Part of a small language model's weights.
Size: 10 layers, width 160, 2 heads of 32, MLP 640 ReLU, vocabulary 8192, 3.83M parameters.
Training: a variant of Adam for these matrices, 291M tokens, 4444 steps.
MLP neurons of a small language model. Each row is named by its layer, matrix (up: input weights; down: output weights) and neuron, and shows model dimensions 0-159. Each number is 128 + 32 x the weight over its row's rms, rounded and kept within 0 to 255. Numbers have three digits each.
After each neuron's rows, "fires on" lists the tokens most often at its 100 highest values on Wikipedia text that the model never trained on. A number after a token or word is its count.

L4.up146:162133141083136133141111132123113106121123182161091118141105115147147109141165146127133148124142144153182165105090115078109171148068138104106151110082085047152149130118082102186114104044106141098099120149128109052131169123129098103077106134137095157135189073070139136142142050089156130182148132128141134137127196114100091148150144141188189139115128098129135097136087119164144137154196093127125081124136107161106123084076154142137115159117090095044164128080134153118159129195211122
L4.down146:158140104134130107085122166157134108069116133119184119191138192144137113101147111106135115100088139085108115142164127182167065134071156089136127198139140164116158145126159076139142098136103087096120091188137152124174143105169143167144158136098156112127122157163079103026114125103107112113042155125136089172113085125123128106110091135197106157121102137123122160127191117124095144130102128126148166135084131101107153113138104143138120150083150133174193092157113072118152228048117164
fires on: "-" 65, " |" 14, " State" 4, " =" 4

L4.up269:111123193160161125109113133192192145131089149117052087172117135156141129168130139153112151031180144171221111093100121094104155125081146120147108138141111105077101121136073122167128098090114174077142165139158190156078092121121091157063097108125097145102121057067093105143123116080103115124138157164111141138115166142113123135146151168147134099138161153132165114144113105129126151152194144151082155077138104174137119123074102117137120155096161122164162135079110166171200133161135100
L4.down269:101093081166119146107181100137113096123105098127109121081079118109116164134165159115102169095155116085113187084156104093107117193080091084071132141139160158125111133095115097134079125104160128105076151106136130137095184180148079175134099139118186099067179160137166132147117153200150181136134101077139159176133182099064120189137090127146149175165164146166114158121020159120148149132142126085119147108127127161108103137081174080149090176123131141119167120090138104113141107134122166
fires on: " |" 35, "\n" 16, "^" 4

L4.up65:082165128169134146141154175130124138140044204159105101116070125132109151122122144120090127128147094182154064158151106063100116112158095167136057186145137128092095144137174071164102132137164142128148218144098137131124125172130114121101163132117096132120141137066112108104119142115115103163129114142149147140115161123106059103174113091125115136137068129129190107177081094121150042112141133107109166111194190170162087177095102146167141142126166147109121127146156100133179070152069123
L4.down65:170098110193102096104142144151176075120096147091198152128150148170094092113095156135134166109109090128127097155178083127150144111179132156145105130123154145146105138086077071121171111166120131144107122095140173159168164141088150102134135132133088068158171166139124157087117074182172178062091167106162140100128153178099196187106156054089131139149134078140160175073149165127142139158122137156084093143078131076064101153131140167122127103120128142094123069114175095094163137131122113
fires on: "." 23, ")" 13, " 1" 7, "3" 4, "8" 4

L6.up473:099066123128087114140097136085130132146116141131113099160171203124146112072128123137136157129043137118104191098077092130096192170122149149125116118160113136161070138128166096157096113123113194125139126155136110107119143139163126126106144123116130138173162118075132132116085058097142127100088113131093040119101134077108136132206115159200150164150141100090071152151164102097137097070146134130102160101125123164170175076132156181179169111169109111168117097158156062167146127195120145
L6.down473:136132136133123162122116155140206124133118139147109150186155128104132084098084104100173101154127167105118102077169113147089076112140166163124143144129087201138170150124141186139135129131117110101091108109120142178135104162117177108132189114096147126118137096127139177119097118079141121111120100073140076100112121111111140183185112125065097085075121105152167067100207112151110189090027175150117113120115161097126155172126158187139112162168101095152121085060156111076109091158138090
fires on: " an" 85, "An" 11

L3.up272:141051169093139193118169139129167154115098093166160128136087135130134120184157180144129107112104179131132102115163140095092187137077128115086157143120092051117144102122090059161148107066049160126122129154100110124167121144106138173138116124172114091164158070111162121115165163103113087179156155095161156111190163104164075126093162128123141081097148122140170102150091135176155107132187102131117197077169130138157093109054101109126101157141155161068136134098111113158145132137162108
L3.down272:141189163099117131110097146140071057098105088128119079138165197109153150080190072086163128099086150107116191087103110147083118143123122102102128148129144162103147058125121092129141097102092114099080122107155123131100178110123131143161134074214170165126126177182083156167137093129145150116142090143103089147112126141144119112120044125187149119099202101089135097118135070106123156135140108163160111172131084131132127109131124139144109178185108137162166099170190129091071128110155147
fires on: " |" 36, " –" 23, "\"" 13, " =" 11, ")" 5, " (" 4

L4.up232:162182182144109163103100155181158167118084125195035084149118166109144178145148141115080158136122137176139109132112105118108148148104151161151110104174068114099128060147083154119118124172054163148101167127088192035069127175107103123084153146124172116124125126141131096116110136085105128122116105128084126091116121105128166122078166128102076138185165132132139157116098118102178143134149109121168133123128107086192157118126192118178113100161166105117105085066146155088129128105085154
L4.down232:099112154158103157113092141105106166142158137178123148088154128133129159113127179161113169154102187121128138094115130114076157128126155116115113092072149084089136104127042158140173153127108176168134103178079077125149145170114105139075125119087159132065105140178125128138208017140149162107160097121133093167105130101134177139035092074182152113144158102120170165166135107163144109098132110173102129124112153153142142149138076141170136110135092173066106090129187161107108099141108142
fires on: "|" 38, " |" 26, "  " 16, " 9" 4

L6.up187:113160167132086175203185166129109121104133173130104087120123198131168070121094148137111171124116114152116137087125124136114135091122106140146136129143089060138133135115154097147088098129146184127129112120080105061122128183122130127141156123131155141151131102119140128138062091146141091124159183167064122150113177053072113079131172179172108102120140155115117131198098130058111150109079110087123163159156157068099125197146147118155130111198107072172178130117095103115140161177185123
L6.down187:101156131095116110093098087109173124109130162156125142112055170119091141169120163107126104104118112164156097134064109083090072117126163135120153103203133126125165115119113090134136138082107159155151160109132113126112180109140107182082075163133151196157142134109139164190138136154121099178117165090118171136135078137061112144106117045092156094122187146147106097138099115100153091185163107176075068098102170125157170149116129153137152160044167104088089099149155176130142107158121188
fires on: "'" 58, "-" 26, "’" 6, " un" 4

L6.up164:163073150103130169148108103068170147121121108153154083099167175040155108102129104119157111120115117080127147168119159153133151097128103119120098111160113130127173122129147103161142094183135089120145088185123122094161099092112115103097122136074171105191135103066112170063082103090180120112067148194166106064106127107094103138136196112215125167138121096104125125147156148088177120100091170111153162120133139102143163080163159142156169124144124146108113084154118107098193138167131196
L6.down164:128115091109096074132145107091205135104115125157135130180112141115098130111076143089188088161136110137154068076163074151101073124153094150139171130121113255175120091105095103134156165144152188155168125133094118150140182149119133123126129115105164132149200147118084110148118088193144071155125079077159126098113132161127105185198127162083136135074105154159109079081151141154102134139119125110126077164125121100142170137149118137121132123152133124146160126039100093122133164147099141
fires on: " an" 24, " ins" 15, " An" 15, " su" 8, " En" 7, "An" 6

L3.up454:077114139136105088166187146094130160093147121147095094205083173135168077145161151186058119045142109123147113102144121077118094129130070166135083118153158081100132174125118084153162102148117124119170121153118096110151119103088101147108148153160109116161182069102079199142139091098095123168107129115143103110131143099125039145158191128138158089124061070111148090145131142137125146128153161142118137102171170115126137118142091166128153185152082142112166129149187096119125156153192090
L3.down454:116094168189132131109154140121136183130130069130042093163124087078089127167159123099114122155160085171126225115150200055134111182202140123131150133088101136162127176109149048125088148121110140163081170152167089109147127100091100145145127149120064174136154164132152109098151103169124081144114102112119086144101090135116113121080143121105145141176120080145121118125096179142161123133162146157087160141179107122142097109185160070099149118106148078103084117156143094163110174132128135
fires on: " who" 55, " which" 14, " was" 8

L3.up196:091042197067128131125157094106110120117152119098102112143151148085125084123111097163128119083102133133124096095141115124125159141186117095147119078147155105145121136088127078143113115086118163150121198166115114086160125117174125153119178118170040102082193117145146174126159126160106156156143201090133107191144181123114087141163159099165120118149137076114169125116100115223122112144187156140164118104140182105123110101082138195148100068121139129105149134122124077164172151132186111
L3.down196:089078181214169120139155112168123110091169086147143137145130113150111148149140153091124167140072109137115106136160124133137136145107129167119140181126137137134160143103135055149166110091142134122152140055124131133099125128147110122051115122115116073183150041123131082134114151152154092145132070150138167155120105121211161133113143119108132105126137100148109060195124166169173119177098097142061156141134091179083108147159180096095148167152125061091177118127111140196091128163192119
fires on: " (" 56, " was" 16, " is" 6, " USA" 5, " with" 4

L6.up401:090076143168102094163170156139145134177136135183108165107128182088141074150094171110127147118136091136068093145149156091081187148135060107074125116130130167076139108154088129145064080120124134151137090090078170096190111152134110113138130131137110104185158136082126151188115117167096093122156105176084088129126135081075086094145083182150104121097156090130137146164099112170106122166137101075140153212097152107150154131144165123124082134130145119159173093138130121100135064179176101
L6.down401:113172161151084101158122117127142163153128122117137166083082134178147162149094154181100139078098128119126100147038095100109173154098086107145138112122131100118135099099124123162102100106143165123098134123100135145103127100102115192112138103130118118093102101095117152177078166150134162124108170153116161147088123106077146170079120088189085148144205156182141099153153117129142128123138129176122157101057215152139134000128148159157172161111138168137096139059163117085123103083142130
fires on: "'" 37, " -" 12, " vocals" 9, " composer" 7, "’" 5, "," 5

L4.up347:122159125140105185134061149143127098131083176223093109140167147034111133081123104128033120170152133189094140153088124063102190175108158110127123152094057154071100107115150116119146131170160168126123177124103123110075167150124133139092132135120083151101096153147141104122117099100098173103078118161070161125083135132136111121141103123165082155119126122140123168125084094103131131143152101110148152146159101141191136122107236107139121131134128159093108100159168170112105118121084135
L4.down347:085142146182142161147152173104145159124141166102116113128107087116110150098158172159127102142136103103140131097130146131082133113125171122113168104096119097130181118135091135141169147129142186136106099162084062156206159125133110110153115113137125156085093172165130119110198034173118147109105152059155166193076091129099144191079130089126135101095068138101083181078163123151135143130133102141091158153090168189155161158137099119144135085110109119091123034180165124082111100145126099
fires on: " |" 60, "\n" 12, "." 5

L4.up570:158093177072098109134150127095099082129107127130162073117180157171173143131156116137122147112147115098157141093085078047084130070149082135093093139152134070057121121137076071116127087063139193120143136153118206130105161106134106134079119096155124112189139084139102135157143149156165149113161186175147150120147141107058089146120178144147167104090158102129162100187119110150121100149179063163124101091175132117121149107081100171141119127141129164120174099102108161109153170148154122
L4.down570:104092135131098165130147108126168124079097113140162103128112153125068130062129153140110098117061152162137135140130111139100072176132139059147130114094119224165106128112118119074138166114151108100166133204125081162101151137168143173145112134223144137097143161120158139157132141098082130182132094111102115044171158084074116111094086132110129151172116136133090133103133121115137141092141100093158163151105116145131125059167129090135143106135126209139110184124165198139067161103131189
fires on: "\n" 49, " =" 14, " /" 11, " |" 7

L4.up132:122159108161133103076092134157115108095125189115112091157120152121185106163089127117150115077088151121150142175070145139114094174106106127096079104118085053105105104142121153143138112171099136109177182140152166051087165109105097192114117110174099094168167095137142153144153165149103141158175165125100096099094126066150051154182077096151139117187090067136173123174120076119114110169120134119163142101124149131167152169103168132121166110165159126136117107126186100132083153186087150
L4.down132:091132151186074113104131178081171085065126090135125163150077137106104174133117111118134173132081147129122125132153164162107210133137120172140117124160184169140138158138154099079170140113126126109090146090141119145164110124145125141095129190079142103129223122155165097048143139176158124081078092107176141156100119136136141087109130089122177115129108130127125090106103189074142087109101191126068134130056107154152089180152115098142109113089153063138121120123149107109079124079143173
fires on: " |" 34, " was" 16, "|" 15, " the" 11, "=" 8, "\n\n" 5

L3.up155:082069174104185150137096133126124138136097118119151128151117122145132144109096128152157108153078164136114125181097130137091081108183103127165167156107127115098082058086172093113141131119095182135201161068137146149130109102166164195147127104138088118093203129054090171136192106180106115206110169113134099097137191112175129078123098053179129147115100100131124080138124086168168054120135136122169132161132165111160130075110146148159143118168085096113127123120142137118092121120129109
L3.down155:118151104088117098125168174052131065123102121139163112083128167173146156102117068120078135101172136109099122080201120101127146130127118117166159116119178123085111121117178185114116167143203103063133157105106137087130089103135109142146126123144145152181065128163169147086082129098149150064130137139151087159157112136152158134113165180188120126074107182159079167110154124114126101108126163141113146146135133098144148196154091178116115108093132105171126099194124105039129103109086073
fires on: " |" 52, " 9" 9, " 8" 9, "," 7, " 7" 4

L3.up398:062079151139108122170152199097110159119147155138202074165143156100090109137118176145157144128128101117162141068116123121100175172173112164174121183119117165151151063080116166157110119127111096089085140150097113133173181194194148130115139154103128190187138104110117102037110116122121101142115105207111114127105149150087115122105142152125137082131092165126143126123109147092115121114171171094174184148185161112181109073129112151144121167115114112065126103084125111093090128105121106
L3.down398:144133104107156142159108115132147116136134055106064160106113120138177124079156162128099137100135170138098144121157063105148104116105138153130108161140178139100111113109082109100137133154145156127099125089166159172102094079143139119140093109047170099101144144118136045118104144146183177076162148110184118141190152129111173175100187128039136176176121111120165108151168124092090101102064096169128068094125062104100123155069182165171122087121167115151165117119136141154125146135149075
fires on: "9" 17, "gi" 10, "8" 8, "18" 7, "10" 7, "3" 6

L6.up426:117125173150152121183149080091113119132115098109138107100134198163205095127156068129117097113101113157161133134065144117117175139124124169098108146155102112095120111121133122161081071105072195125180116071123123123152119156171096196118116100166141088170197119169100230134144067207164080124168113137092093141096132077110104081177132082158120093129106109129148090136121102119085101133054129153121169139136137128129151167132133147120115130144184137133128106096119154110114120189114076
L6.down426:130111136153117129163115072091122152132142055084089121122116162131137094171155149097082125099132130119143148115092099113108176115164190185201118097146211074115102090091097089095109137137157158130081125101102128171120116134111072127100111181141113166141165154121179159146161109125117091082141098097177126139132096142115075150145138138054198107114090108188145152154114165132073117116171128156135118121084133096042134127198136182097116117104179132159107133094077187160109128100132175
fires on: "," 33, ")" 32, " (" 29, " was" 4

L4.up185:091090095120163094134115112107208084118146095155198116134144162138110083122093119104155138148098174176075144130149190140081122159126118109186091115062156073118116097069171129119168132167097135116188160124129117091134143099164122176146138119167082177124199106092082169140144144090108174088130145119114145092101146142181106082118149067183139115180098069122129096142159106151092154171154154126160120086179156118187129158148135167114122128082101150126148117126159125137053085161121101
L4.down185:183137127103140108143176123084103124158090095088139091120071167142122138101115148149138129114119125119134167127145076128101172128095177121096150118166191194085099073156119192132109184099170105097126163105067086117152108122076127161101130185132102090175170144144126086071083166166154132173123107082095137122153095090155183130111135124122074185142135129145131128129116143058133146088133140045147161193088135074151127107112053135180131107156120078170090126134158177093118118149109143
fires on: "=" 56, "," 13, " |" 7, " is" 5, ")" 5